Weights of a small transformer language model: attention and MLP in parallel.
MLP neurons of a small language model. Each row is named by its layer, matrix (up: input weights) and neuron, and shows model dimensions 202-329. Each number is 500 + 40 x the weight over its row's rms, rounded and kept within 0 to 999. Numbers have three digits each.
A block is one neuron, or neurons of one layer that tend to fire together. After each block is what it responds to, as a language model described it from the Wikipedia text at the highest values.

L8.up51:559451450422497512436382504476493498544456468400492537516515481494486508559502545559551454515489519523482545474458469452495447497507480489550485466565582455462507442471515550523572489582494442497474536514488436540572515502435411510564506526406463571457493480487496424471502487516503522549565480524503486554483447511459512401536519514471516440536505571489457458509488432513523482432499
L8.up740:512442576491537467527540448493455478512517494530502448478505455561482480493496451546496553478493387465443478468511563494453475495460536455522466633505433539485524564425538463508473511526500533451511552530486445517474502525474527500533468518459508509551461478510514509417533529565501505509470527561534543509492568475455479488545627541547507444460501470505495565490518445445589520483539
L8.up992:508488545469502525526458441531510484496520489470449573533481519512512561474486528478491445477468439552470471507467461538497529408511487514453485588524513488522473475444441559513529459496422519489509472538505462506560526449516538462469573471448527516554500498486459509493438574508430546537501487497519437476457447557611461503451611450514468442476457478450549501412542483489491540472437
L8.up1420:501459465414547484514418522482478538472488458528501518520470524531485492471504466490499544511534405531433514451575460490562474537524470571464541555467507439592496607412471466496477525551551495451493456491471492467465552585454494537561442482351470511461502513489511486499531575543497586475475494537526518532579469564432514513537524420503549468447543498470469516505551420487544517530522
Responds to: Later word pieces of an uncommon surname after a first name, often followed by a comma, a pipe or "of", e.g. DeM-aggio, Krum-han-sl, Isser-man.

L8.up185:511569575535568534465503498538530469479519504509550509538506541575564479501440501463441584458563445491504436429515494469481496581524453442475495485503475462559474496548448495514512588484475508575528434449462537422467492430516515516522445459502423469564405505553534500471461508518548475589544515514562438483508548511533523540489457472490528532471445505524489474469557499463468501376446
L8.up856:495543473547487479466401505435523460544495505479451501514534532546454476519467567541533493498514543506483537502492507465551476613492482512457491478517498448467502494529489433531478559499500520467488471551455484470527524525447457504500504466492521505534482516434499434494451462564509422518562507487502461493445546477539510518443549456502493521487528488545459520507489561473489507489541
L8.up1489:562489543544529460460498494436485490556473498535481484488518506530465570506485569438468533509484508499593488504484510509496523490573467497491514527470476503585479506421560492508487495527417453514550528467451540389512545438542499463533489508546570554474449484407556497518451477581454486496520608382523475503465503472528519488482496426530565495473496523522502507513516469536505461409471
L8.up1775:502549532535443416475507483563510533577455559518488474561517482538487582496425544499444438491496499541566533509518533475519496504544540502501511480506454514524502553616485459501478534433519516488502488570510457529484500426496548443478457547557541493508532511507480500570467456426438492522486543444493450388470507634559459446507566532485495495525552505423438451464537531539415486473465
Responds to: Final digit chunks of multi-digit numbers in wiki table cells right before a pipe (6,6-24, 44,-198); also some word-ending tokens in prose (activist, producer, -able).

L2.up103:500393557503516517465563528506556465499467546478461471538557402526475504523431506465451509535452503473495486473443511500526476504536563477465470563557430465381516477565503494575457558450537546540494525466527515456512525489472570443541485573516499460525477437480526517526501466434497442539508540488516504534483490472460606511527587503486544588496498429495531475493459464493514538472540
L2.up490:418481515515530481447531504535489473533502495485481455462449462501410511582537504445515512420512474539507528445548508460514516446420538504468485466452545536488528417452451516461482464550530516485493572500445500440474492418488514439426534494463517569481472471497525529490415488520531494518466513508552420485504499418485519546509502453482469476551454484504482472513514523440566491498563
L2.up732:496411481502557425495502511491552511515500474489581529377474549444454495499541479433487489420510514545467487514504538492487547451442542437435499456549509526497514534495501475544435506469556535491525481504548507530490444398498522548475517541532481541477494502523535427461540522527513559465528547526571436437529504603460541520477500453523459495507507503484577445407500489498507462527483
L2.up1077:480505462446535474469498511544553550459594467515516464466548505492453549480493411438526457535449518547515481553496504474606414542537535560470522561468555420548491427486513431511462529490448510533473476553461495483459508490449471476485513515530457525526553521466539478446534488532545467441502570455525512449509602482489573487559495474546468569502544510529501508502469481474498506490543
L2.up1194:492537488492508434407500482527466509518450446482500510543436511495563519521532498445591432476487485461575499477472516546512595515506531535451506453534555450517566525550480486568466480484530558509451499508499497548553541462516471504457489472470462499490560549554549480498522538530510536528511486444547533488489477512500477425441452488527503572538568502512530511446518508554537446580471
L2.up1233:510521544482464509508479550480543497453519482509461567511552525496419535601517552500494415519502487548487534495470447462426538525472493477525450511547487477530499436493448425485504480472517483577509507556580412582513430475584525483510484553569565512485482557462537561457472540518514477511513499391447435531446511444518557437573495500521451503491475569544509500579473496492493474522474
L2.up1272:480485545493494505486492528500543523509512494521562530535496567557546516621536494517513465494501499531516565562461521468481481527536483442497523491476543452507532466515565452543453421456433507457498501513520489505497510516525549466444453515541545429493520501456509457517467522501492508524506554417450448527512511457470565489483470505487475473432451475521470519482478425610481509498450
L2.up1287:453486491522464430533505510543478477573573404445507499487478514430465494502501475475530533432521469473516479509497508495504503489555485452424529481563551505569510441488467509509477605494473498483464532505527496503514541471555459488505465521604422475455588525437493472501533550492513513520552531440475511533430478503504473442555469518549477568515559521423531473446489409550509494537471
L2.up1380:522492461557492493539549529507477497486531456489492484517493418432482474526432461414525552522532523487504520457466560445478455466477500487511526556453525523451515459483476524528578477515519542496512489566466428483462484493504445444484485571482556523467432528469446609446506489476543578545440563467544501521496509504442512460407565452479542512503544528479520569501438510460573487545502
L2.up1385:479448513519596542474541533496502461503526477453521542493590436507537458492575508531483502553512550466532528531500528480468504430511520430522519450521535490456561498496487551580508507575418544422529540511535459508504474500542546463483474474488470513498536448473473534523514575537473468433528535440561550447459536590471505437562517478441527454455554550491496479511554512478530480484471
L2.up1394:531501478515465489484492573524533495474502471481593562484496499468531510565493434503489408544474478488487526518564515458476506446577506530520487570473493462529539448524484506550503504493459528558460537510418465553460411474510580516501510491447557508542487520503553490546428498498519522554539577518567442524551546411477505461537498487648486574484480427529519480543506558518516446525484
L2.up1396:554505553478490397509506531442567481458501494487518470487474636527493462544500508480540539480484519482533509500464514571530526542537487544486525480514540514529581457466463467554489496498562617493464435522429531498596495490516480446535548471437474428490527452462487517511453505499511524486496485512497507512525506500453484544495457498494515525478503533510486557463485504489599556549510
L2.up1737:516561487400492566556469560537532558418473503507481511477486469530504583529502507463506485517574468507501519442526534433475535509476490521483456421462526496492549491538451461527483523477494520459476487491463472512481501532513511507493510441402502502476514482530489523532517533497492553535495509439546531470541500537477427452558490505521532465556552547490489432477542516535531424498567
L2.up1767:491447524494460510438470505527418440543508552555571398522471504458491492479435501560479429448406500468565553455424500519599462549506497457521543475517516476480555422574481455486514458457495544516392526519541514528431435509534442529498528541507499500566541476528489492479496494544485589557480495448467490360448517514514557464571519513564462555466577543520490523483542533505485508440499
L2.up1788:465468451479565517438450544538492550453554444573509512438443479499470560529545441575485479513474527570484484559554500482494437517547435569443495594468592460522466490500544513525479519453468488474461496450523468485502451498546490529546557559470495489551548484379491524442459469533480463452533503376540522455504519506485494505521453415523482546480466498549540494503467452572497485500503
L2.up1978:529566496519540429520532579485466570548541437508567494509504494434513520515513492479522495507497510532589411455520503470500529533493521499473534434569506524453557562490488575451472493500517543445543572494485458471526464531477554446566484526486438505486570467499496534495565506468536435524519611475535440472472497511471517489433517438543484483504532497491465425500593483527436497567521
Responds to: Final sub-word piece of a table cell's number or name just before the next cell bar, e.g. 4,'621', Tama'yo', 49.'00'.

L6.up1627:533526487499539525481512509553562532462516497480510551486539537503518470554485536492466440513476618464492492557585496471493469456505542474403440540485530558587529578484499521490456584454576481528475522520397524468502496538543508467481544523486539464522486569547507421529503596471531486572540567478448550518464425596522525544401481541551490517472460531573545488342524534461487547461401
Responds to: Final digit groups of numbers after a comma or hyphen, mostly in table cells (vote counts, sales, coordinates, scores), such as 218,620, 48,512, 124–130; weaker on mid-word fragments like P-sychological and Per-spec-tives.

L2.up102:397516537565472463483490516428510451517438516467518443504493533477501463588498485415485527562478499404552524454552526499511473546505549465613517562551488520425540504511518461523463467532461563500500467523539486413501519427524456485493572500584475462548517492542514562465502505486451486532425603481538486501521465471487513428482438489524512457436507547415521486479535503530463546443539
L2.up198:462444519508471465435463487552531463497524490505515527507510501486494512450498484482575498440516529548483461539539498492521512495535487527575496542450559574449552434437513501488499511506524552412503523526521451497482437466409470486572454454480576508468510440555438574555472477473567466480463538443511472499492502496488477529491532466441484479428510490540482503454435504438545522380559
L2.up440:432506545477484492513456453467460510542526504424507434445553534513421498517518517552537448516522471503505502495487476491542544489526525430512534571474501513447519541528482516520521500519520574494497554421435472536480469363509475492555513518481543535463572453496509464497484514588496551497519486499494530523495499531514437502481500442464579417509464427570528517515491543512541451520527
L2.up617:399453501527543499508488464429487507488532543507540444463487520510503514524516514531504490526491561469484447426484500549513596541547515461464491517571498422454445494583594472434494513414493514489529531431503503472549460436532480438516521496488529452476507436518496443543482474493473484464469534452579514460464517560432534452585481502572485446520485500476528536443489548479479449481520
L2.up649:502403491510517531477580470449528463529438510533533496480502479494482473542476534471459533435525475489494505469493513472471512539454448500563477480521501457451509538502500473575475474499471469528460490547511449534507514484469489477512544467527540479482529477491517505490447542469475471460501505453523511553501492510423539472539492469491518490483498464523546480457450488481517531487522
L2.up840:442436525459501434521462435529517525486505491467550522497559472541447512485495526564540513443528479526520477497501469498507562496522499587529488541477554565473450495435483522469451423510523534469503540465509419498490431425486490488565550462527568500460581482551464534517535466557559531529521450474478489516456483512563472487429513404412487511489538542499499467500438477522526520529557
L2.up1005:510505511508522473465553488515503483508438483554629542561547520538449456558468526565504507473532509391507427541528535558531486476495449516552500557461478492351465454477540576501536449491496552471540596419518398583468442484466505492572474506536519540483505478529441464491482519556528480422445587482473542537449489503473494504474422522498500487493510502474519476516520482490537536462446
L2.up1049:489461475454462502509521524476504494590519524522514457494517490569494490530513470488546478519610527469504540453483550485590525487503511406506570569418485568563561483495453587561483476507547515533492567444501455497486438401523531526524465477465549523435505493469483524517455553567561557535462499499539507511549525494513476530426555533529504385540382453515406470497507504437489449449442
L2.up1058:474474517558496509447470475481492402521501506474536531556489511553461513491507596428441503401457528446504481445475465441500457466508465503517520398527531437507476441562466526505544568445464549562506532422449427508484531432552531546573495439507492519555487475534531585468432544551513518493563570492452467435433494538469487428497492502482519480517475501547547470461496498439562512454515
L2.up1368:522399549504419504464555496520553424586536500569561548515512499537547543476467534489463537458450479532489520535531509500543511399455479490430552504551482480496534489517428481463477548484479559521539528436484425514477454472540471542582530503535451465578495441530476493513521491510511456483476520419479489463541502597561542467505417497553514477472517472529533468478509481516499475462466
L2.up1487:522418519520464439497521507493458528586486495492525569573519444481552498501462562489564536545493443483502506473543507561522478557451502555515491506579486427465520525546451529518525467505518550499486487501570421477462498425574423485507426445475551474403533467622522502552544568452514563455497551386524582535492465557526513546534512478409447530507564448532527503492445507504465520505565
L2.up1918:492490504519538434465490509433482555556498431495507457485510491535467480533510554491520494453534512403437533489506541498518468486539556552511523577491540568456547467553555524573519506539594558518510520447444441517492428445536543596464520548519554516421579533504479459507538462539481556503533574466540525503471480493522488508519503457432542502491520533537500479568522510491500497529458
L2.up1983:476466458493471530424526462511436506531521421518523473486527483547598501454521511545557428452517484507487451540503443498512535480485489445439489458496527513440437468587524501542498515407466522448574406464567501489484461528513437476499567539582501489514534464581435434508449439479514517485520494460477546482474516507532532507500520511471484497471531578410508566587494497480530484445519
L2.up2012:431448520463563502520494525439541520510444489513502550509555527491465489446443513509530496516442528522551497510429521491545492450496546527419576503456505527478503499483486540485422534476486509555559509489481493419482495438443493518496526523533484549527505397495467516463473446511566541533530521524502492548477469564501503526452543441508482504492553495511451528507508475592561473468470
L2.up2023:405468398531534515476458579499509477467522462492563479556519493496473522476466523479542511541517486517460450445481477481517521466534558459525515595524549500448497513488542482492486489516553552513575534520437521458528465405452525513585554537542532479495454493501568527604545455434513502450491560508522554492441538402427482449488534528523467491478497584513509514530537546504456501468506
L2.up2028:483428511471511446428562497540503523599458453495460562487542548480498487534577452543497436521497553513522543448494496498493489537468503491445484446532427452473486485535403522554481503477525542436435503458497552472489490444574460535437553443507463470550532487483490503513448463456455550541533494454539484494470475423485545466467437529565477445535498507586488479506482437520493502489492
Responds to: Last word-piece that completes a multi-token proper name, such as a surname or place, often in tables or lists, e.g. McEl-roy, Bustam-ante, Tab-or.

L6.up1654:510510516497500436485517503517515461534498521518616472488525550484538477526537520539511488511517466514491586423538483563477446409513480501442614479500426556501440445482502514527511463558507458497502498532447503506555479480485542534585489456520530423431477475568516466534533486497434501508516507463480564491455506498487542463504539445456516462435523551516502455427463496418491501494400
Responds to: Final word-piece that completes a multi-token proper noun such as a name, place, or organization, e.g. Narragans-ett, New-mont, Kirkpat-rick.